python train.py --n_layer=15 --d_model=768 --n_head=12 --n_kv_head=4 --head_dim=64 --d_mlp=2048 --vocab_size=8192 --activation="swiglu" --norm="rmsnorm" --norm_place="pre" --norm_eps=1e-06 --positions="rope" --rope_base=93000.0 --rope_fraction=1.0 --qk_norm=true --attn_scale=0.125 --bias="none" --tie_embeddings=false --parallel_block=false --init="normal" --init_std_qkv=0.0166 --init_std_o=0.00304 --init_std_up=0.0166 --init_std_down=0.00186 --optimizer="adamw" --lr=0.000497 --beta1=0.9 --beta2=0.95 --weight_decay=0.27 --lr_head=0.00436 --warmup_steps=433 --schedule="wsd" --decay_fraction=0.665 --decay_shape="linear" --final_lr_fraction=0.0 --batch_tokens=65536 --seq_len=512 --doc_mask=true --train_tokens=900600000 --steps=13743 --dataset="wikipedia_en"
MLP neurons of a small language model. Each row is named by its layer, matrix (gate and up: input weights) and neuron, and shows model dimensions 336-591. Each number is 128 + 32 x the weight over its row's rms, rounded and kept within 0 to 255. Numbers have three digits each. A neuron's up and down rows have the sign that makes its largest values positive.
Before each neuron's rows, "fires on" lists the tokens most often at its 100 highest values on Wikipedia text that the model never trained on. A number after a token or word is its count.

fires on: "," 87, " =" 9
L11.gate1667:159109101123175150120130185059105103110136088144129115108144126093134158151175151132127125119126126124149129104121092137097135192165122177112124109090120094142099073117093109128129106122111154107142114099121162132129142107102135083122160162195096134187156073147113144152091178127143129120136116094152101161165070100122076127139149129070150106126137162144147139136128157135095097105192133166129117074173098119084183052066162155146121154116092096147122091160112166115113163095134038120063193143098179117137142152116086169116125145106077113121072094117093167119071108147089112133064169119131083094131049167060130146086178116057165125168115148155136117123112106124065125080141119133157102157174094187129166182129130133132127039102071104145078120143135101132119132200124152
L11.up1667:155141162141133173117121160206120154096152191134130120130145184155105152111130166196096142102081159138109124078175108154164106174125113108209133100121118094161154126114135089143093132093158106117133090120126066116073104169132115084160077099148187101130161123199209058088121147153138095147138082125085091172157124126145081122083175135104111094145118104078154119078139186137146139090078077124169206122144166141117079089145091108101115146177067126110107105113128121122097144152117113121098149106120115131083158114134142101147171132108135149171110149094134079157136131129098091118127120052151112136159118130151108130103129111162131149110190123115157122159106141138124101164119083066125142088113156103105160166117094122141096222146128135171146121107171130162096150142136071

fires on: "=" 39, " a" 7, " A" 4
L11.gate1605:142115167116123100186093129127151121122102109113079121134100126092088119148112147117103135129173082149093150154111110163089163107149109113148105149122178092086087141124041175186076103153114090080084164117120120155140134114196114138138125074122098129084167116167135114116137125040140082145141118131099128091186186145162136093141109161152156085099118115160152138156114148197166123175111091117151110145141150091108095090096144135149140161160143135125098133138084087135162105123138107078116108163148108116162138112110141130103083104150094130110151157091065159125079134099134151178110176131135131178149135121100101144096124097116101099106112141142188117163104111075086173102120162114159140145133207041108135158094166149142165064093108131108151139159136151068057170178137120
L11.up1605:126073138103155108084093103085104094110161092159103205107108120087137143096133097184122093157136113145111143091119113116110109054109148131131120151123109101157123150116114078107113152113169177128155096191176093153112137113182148111110101091143126145160135210134078114113104132109197114119118032098120116139130151113158103032086118151124128118119099146139128143128139113123129144117144124127121093144178138109118123183099105177093112088102120133136088083099133104168136133128135111142119108105116081071097156073109135120083198159169132152119176132115086135085130131168183092144128100130116144107119134115147166094089132073148104184133098107125125120079123084158137064043114090139119134132208080157160083169117137110103180112109134182119091141128157118139100125176113103

fires on: " in" 27, " a" 13, "s" 11, " of" 7
L11.gate332:109152093182111144124113130110179182115139139188094156150137182149094123117079134163183121123102123114116118101156129068035159078063147193091184139113094099107095119095081100136102136107093116112131118139108103084120101105144124121164132125141159077153181149116052160131125154108135109108120130151154140142174166078113108146145148110123128127106160085152216084112119107126137103143157120164048112140104159140162138101130187107145135144123126143162176130071164125187155184140186094138154086109096153072127179133160090137166043179133103104102113150123103176164118187078161147125132163181156135089097126106129127133148127188080172157162090161130163164151128088048156115190110086157123135106158121114097097148205137127165086137145103103116086076147185125110101132163148140
L11.up332:128154142151143132191119139143104143156099113041145126109116139136136194124100121141124123207139122083088117142140136183155184131155090108152191134110124086149142139116173130052196118134136178119126103160112108118162121139151160172133090130118155107132075060097117176085079086102103083181142093094114071147127081071105170121097077143178135146167075119160082130102153100138099170145148104102107109031184074142153194113084146123136179117087119153119095130102163093122130160110126150100111113095091178133084103128138134166070121094114136144094144073177136117149127124146128078112129161104128050093113150139125080149168115148150166138120112111081120143136129110137145179157130115106143130178131120153130122120141131098124136163120143136152161127163144150063126122130105102

fires on: "," 65, " $" 8, " of" 4
L12.gate1887:125173138124086101164154136129221143103116131127165075119150122152100073102162122153131099134092119146111144121124095115085064092113144142165107126143174096150144082085106142133153108097124163120136124137059119094171128162143136166196132143178133071132107100115137128108136150151109165128122132132139142139122162148057108139212098139171099177132103092159114177095162157113130119153065145159069107162135177121135104098104136102173134151118127110192134079081106171169082140128145114105124140136109135103122068127208143143091159171179169089129086145157159158151087169167120109111127119159097139158120063152092164070147089101108145122136123153140113068107128078103063168167205117172196146109186140127101117102130083193093121149038108061120110168162121095124086140108167196
L12.up1887:122110111164094055153162094116102126177125130107123076129126142155163163076181106131107113123091081103123115118150139149110118126174103161147190132165154152061115121158090133113134168134040138156100086126142129120110099128151170138126103139137098111124107112143081147057130109090096138071126122143103122119165101148019103084132083167084150145109074106122140122117173082154115060113103118108194133164218112107109132129111104142111171096109139168145115179040089124108078107111149117182082140109137076125137104155144154088071099108013120051134187076111144061141163075191174116117105124195120039124126099163115188103140174109138135120167140124085108096093148150082153156092138088144159080125125067126175144116148086099124126115111121124120112142112175145144080094120155079

fires on: "'" 43, " of" 15, " an" 5, "iev" 4
L11.gate845:151126155181048089134141159117139143088160055144153106149128125133102128090132122108140115113134105149176082154172081140140138119136174142091127175098159136137124197205112135139123098146128138082175114205138071146118161104178135131131096104152116086113066085165148098099207071140143156148152143116149099131142094170062125142182114110118108101057114121207112091114088200188104129141117137128140046106130101106103208081150185156155137157090128111062148146161047160127192153084143116070109155152105124109101148186138198172114101091089098107166100180130114115084136107127199162144158132165113114142148147113152109057185177137093185177114112125080162127140129098116101175133127120188115082122132164117110182099087145115122112139110136149160142105112112086118149120134145102
L11.up845:152178173118090189100168125138120133151134080136062164127151184192154150135102076150080125156112115080140148107173049111100137166184081087101122083161114138091092097107137103163143108131148153159109104088108157077110110112164107070205112142129124158121114154142086142088145169215153144138158088128118076185088124104133141079103110117146094151148140094124184174116142141096154115138035153099122158158168126130091129100093169146103088103152118125139144076123108104132087121120091135144191147186112104156146124144142172126113164172149126162117173067180132153092104155154191108063144142113159075097155088098141101093073084119160048128125152120124145200130134134156167155172165070125138132107160137114056085137132126163125089162101154130221129147119141148139157136135065100

fires on: "," 49, "t" 7, ")" 7, " not" 5, " but" 4
L11.gate2023:146078129184120119167172153158154145094135130161142100113116116154125089078118151148126138088122108123112151134128151159127103104166136132134114122133075110105178137048164156179144113054071071114138109103159137111157109071133108137136162166201106152128196142181121150089090112234157177145138071143152055205117098167110102175154176122157157159075121109146126135144157137127124142135106138147132116117174090109080123130176183160054112159084104114155117170124156154105101141165154101155133152127146155113117135098143143100130122120092105167108076145116107149103114090105083125122131150106154104107124154132087152147130198150077166203088151107095119115144106164127110108153131169127131082088136147152131088135087095133134104135098170156187082146191111064102090096137142135
L11.up2023:147133175134135133156165120151096125063122185108093140138130099181115090145125132107142191161122130155137168176166134192143144138141117128042104129131093110117148132136093117127149106153100164108143081132183074130164119098115110127091127080190102113124103154142149116105119100153093156091075143144109104161118077134195163135077115105147103119142135186109179101098168136143160169106139128123192131095113139166127072169067108096084156179146125116125141184087172153089176106018094169132131217075080131056126117127130124082127119092110103160095099080142138131162138163098071143113138164092135109134148107128137119095126128125124196115158131068090156095206145100083119078131117118120170101136122187150165134125128142138098104169122125122120105136114157126127150113128124125

fires on: " |" 27, " an" 20, " a" 17
L11.gate851:142115089115149072113148147165162099171147186158141173113095113157127065136101098103091086147121166091166109104146098132198121122122146138065111096152117131146139169080130085109067098057087090106114110156095113164134130156112123107139116202140110140101132141131042196117143140115172123114155175137120114175168130126127068069152146132155107198147132132147103200107135148171153171158127148172124094130122169116113088145185135161074120122125109182105075106077116162136169129124108120126124148118138115127165116099046130175122082162153041092127133176136100151126087136071089171145101143140135109149134112148133150167103147113125133142093072129140122120131155155144105151151105096129125141113147133106084119119128131087071106080105119118108130156181069106114152118169175165
L11.up851:133140148170054100112139147151119137093103116084170116125142121158097119121123087116142105119151113087134067130146099081176098116171179125079115112181152160093182153070081105113169161123168128113116173072133061163122162172122126140157078105120104136059076114152136128116156115106148094124114154158129132105140126104099187129143160129127144178120112098111165095200161103172087173139115089101101167166063189137151135091160100078098202132145123168121079059187127089190190103061111124147142156102145139134134104137143139150147025096161088126092127091159038162150072073158184113134141129156116101161126078121142107063109094092098147136131123108179090168140179120163151151121114125094133119111091116139136115131086149173123125129125076148185158186137072131143179122135163144

fires on: "," 46, " the" 4, " is" 4
L11.gate372:118160159076120124156121131119071131158139106051115091130092112132092114092176086152175188135170115156101107119158137123154106183146139153127134139100112068160094110101097144134043135060102102175159110157137149134142161092093128144127153138126149169129174137114147119100159113113178116146143168170064137082133117109129111150101125124123075148132131096116132167145115142090113130133177116134095127131091145083076150157106127166055166130119089121180166079089089059162136152147133109119129082151154126044158136181140150127150176155156178125140135109139119134157076100184111094119166157149141124161119116148162114105123162159151080126153155146113119135076106126107115204147094106151166086131131110148170087111094119084187173171103112107135143139139149111096117114110122127
L11.up372:078102102122164111122158107129139149100117181148094121096102010197072154119134141107227114133171170141126101077142186192164164136110180191135178147159181222094100137114112060120173198148121146177175122062153111165153153126166111094162160091151078110109137149146162081110129132077139113126088172193173118154139100129170136154133149134171135113182126174152136113091121107087180111170155109152181143121164137198178084130067106087140134134131096140081102099164168133118156190135147087176057181148106114128106165109120089093157071103121099144169149155112117094139115075138119173112083149084107180145051100127083140099110161100131063166108128093115162117061148149042120169085133158150145079123180096125159141097103139098123062149163135134152184125211169064123116136101095139

fires on: "\n" 56, "\n\n" 26, "di" 6
L11.gate2017:087104145108103159126113068104054127056094106120109126132100143148140125109070169152159153090128089164123172167113154148096147147130094191082135138077111141138126109127094120182136081150062097138102170093114140112157209132158127149157098119085138123162124153129131163146167132063152118133085134102094088110129139115111114090093109130185099115116191113140152064111141113152163132165108096116167136182135052125064085191141144128150131175118123111113183185153062139131155144065153071184082148156137134075144104105162150137089110138142099089192095145174127089078155110145084145141129080123105096140141161103139114073095109111067166183184065095135125174096145137072145147126119214070113131080079176141146099164095149142123108102123143187128120085109143147036125105147147101
L11.up2017:123139112125157085146156121149087164098091106123112153123099125142124194148093127105186090124141121134113112147130091193125138153132068081154159076107082109106126160145128164140165132146136138096115126069134080185123137154110141135166104132091158163146146152131180143109107153139160109123061112133154117148175149044141155131091080153130085085113156142128125125160110144096107119123135121108163108180184122131126088094152134119183119108118127180116141134189152150077051101096140088165110168139112196149105136154102137121140184143167090180170117165126137088102101116125117130158171128075037119127143142047107108138123120195135069111107099122100149182163177105098134117095083189103139108111128160152154132128103147106098226065146105181168105084120096131102111083164122112

fires on: " the" 47, "'" 6, "s" 5, "-" 5
L11.gate1864:165213113174190123085170089148144067164180123156104084036180128123138142128168117135135164106124100185133111051083129165172101113129088078093185152148146124129118134148115149134143117111126091090119089144158139138170147102108094099179145114150089126168147132158135097142121121155125133175159105090051145100129154153175159100186141123185157173060178162087080081121116122079146163128142111135147089122123119099128120172101147079082099121066137125101150168089136152129103115111168134099116127137092197051169158049109175136093131107138104020185107122134165134127136087117095096071116142163164143110160148145137109104100116170116171188104121115155136225112170142159106078105149132082168107112129119130102181144125102119086121166075148132181097121166150140030111201146100144
L11.up1864:126152172168196132151060196182144163133077097121165130114096097158139127061111120139104092131112095143094118119155090120114100106109147147124102116088148065126162150150123155094145165116089160110109123172116184132103075099157109167124129112174112140127133097113125129144135098147083156124139132165110077052158113179063116142129131124149180068161122123133105149134100157155153123133115089162145122122127083142114105096154126136149112137115141125169057158164131113152122057151111117120139104139108140143147079088126134114180120104089168112091128137087139135157120103135117062110122108093112078128191165116117147224119107147172134120143079148162132127126094141175106148129193142088091115102094112045137120102102124098125100163089128066130084161126133110142123143102148124

fires on: " of" 29, " as" 10, "s" 8, " 100" 4
L11.gate1847:145123085158086170143134107168099098132167131183157118194111143137101067170170095130120093117097144072162148160141093204068106127122117081119156127154133183144135132148113140135105123073069100087090102128036139104114114119133141110132096132101211112181098113075162107056107143093119105165137126083153108155131125143173164106130154123119106110152095116091126137161114094085110160187173178016090168097125102147124171086139204103153131142087131144109135100128164133153138152090106159172114088141161112115092142165095168150095169105065106075128065176190155120176128151110169100103169159154154093083139128097089134175112087162078133076135157080158139061102141060157124146087147125101116103066187193105067139182145106097157134181114150120099172139128129090070125160109167109
L11.up1847:104125167126132133156132176151123203126141153154173149074085125126055066110097120154153108186120136071104156183148123091116105150130145143135191093157104073190069119111173147095167085116039151115100113114116145223143132087089126091146150048191132122184130107149160161112142108163140152167181116123107115107068130132149075115177070109124119119128078156134105131147140065157097064141129111172093152093115138100124122106142170147103102114106128131106118068126121122125167115119039127199137135143106122177084121151182177111143121169155202138142152110155084145143154075169114110137091167162085065069131104116153093126114141169106117110121108077116135122143162098149172078115118132133082098101161116108097103084093111098079134149060131184179163116121123150104101115079108145

fires on: "," 31, "\n" 27, "\n\n" 7
L11.gate653:119105110090133144182171167169183153118072166179121113156094130100128106079120137205146122110128161120084117126132133126110096092160061082101114117087120110160113140179054170140119093106155136113077126161120103103144134104189135146149093114061121102136170139143122133132237075091127150119080132156066118152136088150092165118115151127118227069094130049159118094113134170132085071086122155112131099174109131112106111131211174195155120152132145149102186092085096118142140077147137088074139116155098083055127149117138159139087115169134125118094110178118103191103118159159155178084061115120122090129156148095129117130097159107098162114165099149152160155123126130113123162178142119169095128120115207086089149128128072118130112150094108138098054108099131153077150150129079171
L11.up653:110086154080151125126187140156129146087128172148093145104104169166160117034203132158146144124131206159096116154043082172133125086141107095127147156085088134196156144072141136160168122114144109117152114153093060088140159024128144127179127126086119156106119153146154136114187165125159184121129067143126109137129133115191115145067086150079108145136141140164099108170042218074155101118153141112089103155107168101123134111094176098172127115116145130085109152039132099104131126104132099113115145114144147059118167138185180208115155146181087121155154094124112183113116140175132073135181119067048152148135045112170147112148137140124114094164107131181111146115097098136140133167115160104175127146139144161143060162105102119130125150153169142118132098160157122147108091111100092

fires on: " of" 34, " to" 13, "town" 5
L11.gate1365:075100154172110180137108164152164122111152107103105124127109099122141107112144129115148152116162121146182117142113163142097121073114129162124122108158149135140136149099102133120122070150088142089125120118085125159174087190162127157122190068078093115183164145107116160068129106103181116084204147163161136178132128139132080104112106088110154133133100111104149150104132156169088099169131078132087085131123191101113097088097090148136200134142125131148166093156062128144144123100203093131141172227129084184100137143156201134116127129144096086146085137208081185115118134130126087178118133190207107132143127157111193080169098197141108169128122143130122128153130148102147149107103147131158119164166181215155166173183133134158183186165125116111121126123098119149105080104134127
L11.up1365:159086158171131121082188118150103137119130187140150104128120083181109174092121174132127148105127101110176152159104136084037067127115134089147147245186125096110130120120076193116114107158119146117120086179100074124181102133137205138131204068157136129115159117123126125146172127157104150172161144128168117140185125133097119142119167110159117126120136140115136102092109092124167162152088123073132156163194127080129157113147138111118132123117131128150143141110128104089146160130109145122134079177096093130149145167142122117078098107064127090168155164131139175136111112146129113117113140178105066121105197151152138094139123134137086201228093097087085126089145111089162127158193143156070163066105121140158059142100142088117105174131158151145106094121176137104090109101106158

fires on: "," 54, "'" 12
L12.gate1652:068115103142181145092106105117098138083091149201149143102124108150086040085115134144190184124164134155145154113161098091169086091112142124166146175162149131125118111082154131154096145158104134130086090131137127183135143133080181103170107153173134137119083091091138105052131155088049124177119117144130120108123067127161081094172101177184147189152110102100114173148141089136122120153179156120133088142146089089067139144088205107093101116096124085192071082114107091160109134036095071175191115181094144147162194172133153081152063155183117095139090125125135179171097112029066099090120175157136076125079089157099145164132108138120108108108092115191128102087147094098153142177134105113121098128108106119094151155157133138163088156143110068120171123191137077119130085100139108
L12.up1652:083088154156050113109136052112089140113097174095134143098108117134095199164118111081142109098143150174181150101154191166115121118122127140086127177176106117136136139123139100151116195170120140097160122165103115146093153116157172096106065155139044155157165105168149160118100063093135065186090100138119140104103117091149104108105120172115088103134101142163053137106131135133134043120080138177126063080172162110132100175077147116140163176118135147155068185132112114137121114108133173115111111104144089129094165195126156213144108130136118137152166071112165121121069155157120149109147118096143147106072124150131108148160153176135140121148164085078114124062063142130138141129176125123147137096163071119193108143104154193161118134188097145143150098141176134094130202156144139

fires on: "," 47, " |" 10, " a" 8, " Votes" 4
L11.gate754:110141136146132097085135141116102116121110120098106126138214116114092143087109110115160139094137165043152086095139171109138110145190106162125097088128072089137126072148086102133129088095076141164140131121127183121136200152118110099141146067110081089150126077100133134108209131106128146156138090089107171150159148094070094119206093139138157109155076115170151177092038117157172141146175105132124071130118130127074141133139122146110159071101074159094192140143124113134130149112115124117134107093115171100080130117128100147138081152188124091160146160133072186165156145164091195078109148118136097120140069125090114131060132074073104182110125133123167111160135130123119148139108163162159152120103096112141140107186067150079109140114136142083122111173133126114075126076178177
L11.up754:111148088102082107089171099113105081074121086112165156119163149143095142082168110129128104146122192093122060124124149132195123113120148147099141120141172063112079079100144058139115115112105072157129098124105095107100059151163121134136117143119161103096129148155112164125161106135107054132120095132099158111170129148144167076099089159131183096114169149159161171099156071134136095170124150143115145131140156150199161139171097080098100088105113139101108108102112125096108119128089114163110101087107122150124097137143135116116152129129116137184179108104142139065154160117121132150128107166090149152087146178160146128120190131072148116097113161140107105075111128097131131099121153053122100156176156139115194147103138149098113110155099164118149133148150071111147097150131103

fires on: " of" 21, " a" 18, " to" 10, " from" 6, " an" 4, " in" 4
L11.gate1450:173104146097117128151162155182132127068125076153155101070171134138166078112158113137179158140150152116174116070127133163154118095084166153118126160125124096150152060055103155136103079134080153172082120126159175096190093149090138116138092169149121057135126119168082135123125162045188092127150116144126147135112152185098168154128093091123095140135135142151122167122127117146175174170140097153118069092145133119149182106138111115133137131133075159156139171109110169161129151140115092097129112168157148073119087138175167108156109147159094143108139145129115153161177119087099108145105113141113099067131108115063130056126128114135109100142141192130130103122124131127164163130144087162178136100187108135164118156120165123153130122153087133156075157102071123125109192144103134
L11.up1450:163101118128093112155179161143138092112114128087147134184148154145200105072115121129140097135160123124117089169164126115134156070172134109150090126121142141134132200156124104163132058101139122085116148138169140138152126176081060110146131148129107078084096169153110100123133085080103075165131138104092131091079114172105163134106122132162118087120124102162102150143129106108176094107130104141116129097081071151158124114127175084119117097087112126164169113144122129137120118121099134105139215153143193175079103185100103119142167124086150130079133095170089144154088073110136114090114087249151063126177158121119149160139117158152163120076156149132118142099137098104106182165139122171090141157112058106142164105086124130077132099141158083141087164161150072095091122148148119

fires on: " and" 52, "," 32, " or" 9
L11.gate27:130108128218152110087132132132131091123136167202093137123130121109094142123111120161158148095110170154144123127134166130102168148157132101139102161153054099168095158126100172092086136171135116123125127148107162174131118148142138112114125100133127139162102145136210140133112120155152105145087120156124171164120110154110117159101150164175094202136110114097127153145108163163104159056151118129193160139092045164083069089148131093112168067079076087121104131070132125132104139101105115107140152178161133111109128117188083109121137122081122097170110168115188151196139101112082145154125118138143067122086102204118116138151086137124095065115120127133163123111121121091131157152109148096118059132199155102140160129129161144149152105110135077154158147132144161080169089095075170
L11.up27:062065143157154114117111156099134135123101207138114163122059138094119153127116203097102189151100200116100201142171153150147154138137139099134118172138102178133132128132106122141158152132125167136139178142090058120101074104143087149132169084104146162115143119118116125111183172171218101169089152163131176112138068123203104145151132088130105152182092123137150114161101113154148045091110173173129136090157152185133154066103161094147170166140100148099109086137091146159155097176095119145159129150125178138138148067149147121129139117134098156125103184123149065121097111135197082096154178151101145133106130068112111218141065133154100125100086030178095144083090152124126162114119112098112139114136103159147161107155143104170121131191194134086190152098152134137114139091114148

fires on: "," 49, " man" 6, "Man" 4, " Team" 4, "." 4
L11.gate1939:080127145138123103122115101136129052111164118151130087134113159124112134107117061098084165142134134135110156147153127169134158098126146149153136129108152078171156109113124104136160122103081144112118054153158166130122105114107160152153119132098196139076152132105090110083206103107132145130078061121095123132095070122103100137143146121185143190109120111106098136179167097089153094119095216141138077132118144118143108135203125126089062090087107128161128067149138156137134107116130057184097129094129145100133132072108159136120124111118174073128180146082161214144135133121096156110154121092145104125112108159130129136135159099156125085142158125075109068165126064096145168231190111163142070139089148166100157137117123166171089122144128155104112089161124140110088077084196125
L11.up1939:114168094135122146138130076136105145154127132137136139073103100111121142149159179180086107080105146175147105164116137154085122068156124115142107133113109141130164074218081163120142150129069127108128141112079124122140125114173082094142124113152071204146187112182087105127135120110117114143149093122159114096110104079097087153151093098114139113173111147158065102106139173129118093110142107164186108149140177146136114133160147151135104139169149175124135132086153120102137118045138159113109114133080098154100127149169158128089162132099103208123099132125137107129183101154101128054104064090142169071128138173163194163186113098128132118088185137134070121142081130117105112074067144102102154121132119138201117105174101111054186168076167110100114100171210188132159186151087108

fires on: "=" 99
L12.gate1643:145109141138141127185163186116185131133123093148089115115081155117090127076164069190097098132169157152069098115097136098126120109126130084114134117099111110071163189175146099159099132111118176107087115122160121124131129125114151161172147120132102114124172071176187130103133110145160106151141149106098099095129121168150151088068127131119122114100113135158105144137103211111099144150138134138151126115151116181097123145148190100166176122137176135160112149103153127126125128139113138137108180128109110130127118145154108148132166138131118193154122172171106162106109129125129100095091176106124101140135112097101093143162062181154125132074140098110107151146093106030077220191150112088156149129143142053116084114091118122158144127085195112148147093085137167146071173121110113
L12.up1643:087125100179134132135095122149155114130169156105121173131151081093153108117134104202127078145102117175128222152140162112131128150115100079087123148126119093180121120140125159094149073131189125142140044144048101107133115185073160131157050134204155140157164123104138116140097160114127121221187136108162188152127114150159133124130139102136116101168129129140120135137117116108096133087154137100101156173145114104151116155121044125129075124131148179122068158136164113147148136165186100148097068089115107100088158135069129122148125137092141175142069120097151094092138144090103140196122123106149110142100158112131113112090108139114151085108130136119156184125092080091177073071120184175116126157145143114111121118119139106090111094155125128182163132109120176116162084162167140

fires on: "'" 21, " the" 19, "s" 11, " of" 6, " one" 5, " and" 5
L12.gate791:072094117165198098129182120174108110112197134163154089141120123151119130099146150083142143105123164152130102126108153120149142095137109182095184181146134119111077181164150114135137120082064148097125063162154060132153147111144193129167105094102128129136116111137061105102152076100163157145157088117119136130176134126172094138211152127129163066146150135135107118154115137161121088120079171078118114140202115080108183202127188129185158090104107066095087131090165123135166129110137142071113157124140149064075152133141168121151152130046122088152075149098084124105165112129139167100068085086141093081100127153120136118125165094103142178165153094142169103184143123178117111094124130089146039083131157144090121143106135143149129111110135111201144127103140136073157140113163098
L12.up791:108110168094130126118155141125058101166107154178102073151149122119120123162163121101130101128154103117118199104156206127103123157147156081078200086087091197108156107140154180151091135151189126118161096161086141196160095010128159192194159116141157109125195142148111098124064126067133157149166135142111139141159145063103115156094122154122119089160101132133184138165077139104085103122132148099112115097102135126100093109156156089101163111091136079153124207181167082135149103134062149166119086122140154207121188115145168122164152113163127089150142137115049145077156119150121132133121177117147076155130156097103121137165128187178175100115132113083147178132098110128105104162152152157117110175107132135123104149164193152117095155136127099097138085142103158151099171120086056

fires on: " of" 16, " in" 16, " for" 13, "\n\n" 5, " first" 4
L11.gate598:144139147162113148068137118111106115076183103101160119161093129121100090138162109103141148118171113121159117150152151162106126127089140160142114168106129110105135067189034131092096128114141130137114163186086173138114118094156148120109108107102141115165169099185135130121145160119143102190105193106181091104167163096121127117068055095153109111133122120139125093124062104074132080154163043100156098152138138134167181157093174103103123090165119070195110120153107122103095138102143130160111152127113205122120103159177134117121099132115078172144115120119078132139153157144122091115050154123168082081076142133184147124128134102096154116142130161073103157109162140065175186116169126106129133166105111148166118141137081125131107120115107124072141129114139181085158155075172095
L11.up598:150170078134148104164114147194109120129138140110114119155127077101137065120122085113208142186131172152089102151141091144135189131182147134145085112097106126145134102129114063133114173114145159125145181169052174107175152114129154167154204130099095111116107129077126116114122117081119161119090137138133107091133167107152116108066017104141097114131115162158144150144113139091127133124145109153163131139144092103136161115095172171108094080117097138128137122123123132092113142118133125195211143091110093146124100141117186174121140101146133117123123125156086050139109094105099120076138112139133139148165070117144122151130098100167164128138089158148117117147149131162078156119073104146176087190103135094161129115119112168135189084126149174130179158071101134151165152245115118

fires on: "," 96
L11.gate350:116118129085145115081082104148183107185164108136092083102141141105080131167086153119129129156115072124149100054176158143143126106159144129165177139114125134118125111146142109155168170104079149104145119153137164079121121183156142134062135058192112098137156038134086102117129126168077125131147156122131135127142129183102117122168137127178120097152135097159147109138091144101100114154105108094144134128105085135152117110141131105121158121135143079111138090146134141193146156079169066161181200137117159112074131168106143104113132107148148119153071156126093105101131040107122171150129158110134105093200098157070149138144129127125153106167153134094139078127112153028115126081147063098095073160143096077101138127132085150088158082152079080152165077149137158085054205133111144
L11.up350:147120179058185147165113110171114083184125186126101118140141140142071124169162117160159115117148113145119094108188099110129136096170197115180200146132087131163076109136125074190122133126105147101181108146111149144125153114157107143140133101127087147159077144124164110150095191095105142190083091128120157127157140040158086120088181101130170108084088139117143222139119176099114161115168091177178096156086161104115079123105103120149111116157110107078163153128130095154114108095182107135075114122066144116080106106107147163100142198156143150128088118153166149100190142152096141086156139126136149101160089136145100095213117125174095124152156117132157143144126057081157134126097055121139086117110118089114130148145111158142164148124123119131120163190142070138140139154142110

fires on: " |" 71, "|" 28
L12.gate2046:147066116095147154126108174096152108112083074130173100121133152128112163146101137116120136087179194139106126174129214153129181120114121146107109127097147107139098099127061131121139102135088102115132138092129104131180145139105119115107096131164217095124133181187137086108191162114152142175093144098132133136129138098054075127151146128135109107077166103125154118098125148138133165141146074118109130148100123097105145156067096116145171107127163133149157150095110155163123190137167069095101097127145161137119083114129120081096129150076076081133078072169199173170163117065106152129162166117102136125137151135084097181185095122090126124110110110099085114109157132139126165172102163125075101133073139063095067132134121079129128113179000097101075115098140089165098175156207086
L12.up2046:127156057146161114144187175154144125133089159088094064131097132136119152086108149109109131174122110132096154090140145161099110116149120116177189117073135117084132152141109126153083186133149137191124133170127126136153126069124091191089208125131130121141193096124126094124128134136142149123133146105156137111155188123144144124180184180144180127089153122129128172102115092074101125175137087078140128166075120146074180089114139126129118113054167121129143094120165153147095147099191063086162126167135186155139125134115161118141157154169078105088175135142116093131188089136129100105107107095165099073125077100110179147122103117071124168015115137135116155113154200104097143161103148088104065122157103086098162189091092058106110192107107151147094147113148164140089124135159089

fires on: " with" 28, "," 16, " as" 12, "=" 6, " |" 5, "\n" 4
L11.gate98:149048177078144142087103112091128107051133141109159160117110139134123123122127137177110162094132107078110104204145191099133204106135071141124149186039131146134121138166117116134149124157116130079099109148125105063117158179133150101115156103093161146154132183126159102155193170107153142181078130093161125114188159085079106094121113142136159122131134191136069131090128107130084103155147110035121098121107167121093099140098109209169066149113073118091102108088031190091097155079119067111134104099187140105081135125148149137134146186133137137146106179095174115112120141116145130147110160116106103117134099120131101140172100063069149129160091177137158095143070109146159129111102158115152157139124142121154128134139137070183132090169134161094108121145163150130114162144142136
L11.up98:158136159052132094086136123111115131058123101163156184162089165130158083169125155121115095099126095130119103117096114168084111139103136125127139139126133135093173149152187126149119100131073135087149115057149151142106140110154125070159140134135166115116099181115138095129060166176078119099129101101181133147180139135147071109142088153112119202129106091113074190126103178126168118183087114060106096085140125144130137146039075125141094153102131128110116133111080151112088172121157109171144149111179195144144139143140141135109162188181067165151075099152119103103140157112108106149137104096150178141122038134134112144156117068115101077072136115077122126162129113144151157081098101149093147130133145118169117150154153073141162100175150112109101199103093131146133133094079138

fires on: "," 19, " a" 12, " was" 8, " his" 6, " the" 6, " and" 6
L12.gate500:126147126114119097095150182078156167127139076092131161141202125140109149100114103153088191147155112106121127136208101139088163139149099151087120116074136153059108090116117112141113126067136107150055191138170094140146156124164138147167162142085109098128110121131100148157151065112098118181164169083179077167104178143127098122110097101129178116064161104156153178145128066148152111134152100105140126089098124089120130141171108149128128116092107107105137111147146196117099106096137095159115135166142154199135118142115132176122119149129096023079169162151129155105137157180078123112102134163135093100119091119075098105143153114072088117159119116113135151155102156138165135168106154140125175154129186099152121124167106152156078110084167132111124137170090168144088108131161084
L12.up500:092117116102172113104077053165064136127121090170124188144135107082130137105117121157088134129103071080109126150108166123177160133111108118147170170137154130151112128128149158141130117047097114202089141109123138155132144058149160135112171182138090117081105127126158100095106103065177125184103163161154116142127134141112132186065156127142105090075118135161148154122105092172133086146128125154142108121139171107152113148130141139147077065095160160170097129124132157183137115197187078139134164148120158121125113068136151140146094122173148130159145156138135162064146136089150159080160171145192123108147096120100130175108096135146141136112115110085164137148145181096127151198113183134144129152110117165107103238176097171104092101088119125090163077140086095161138164129121109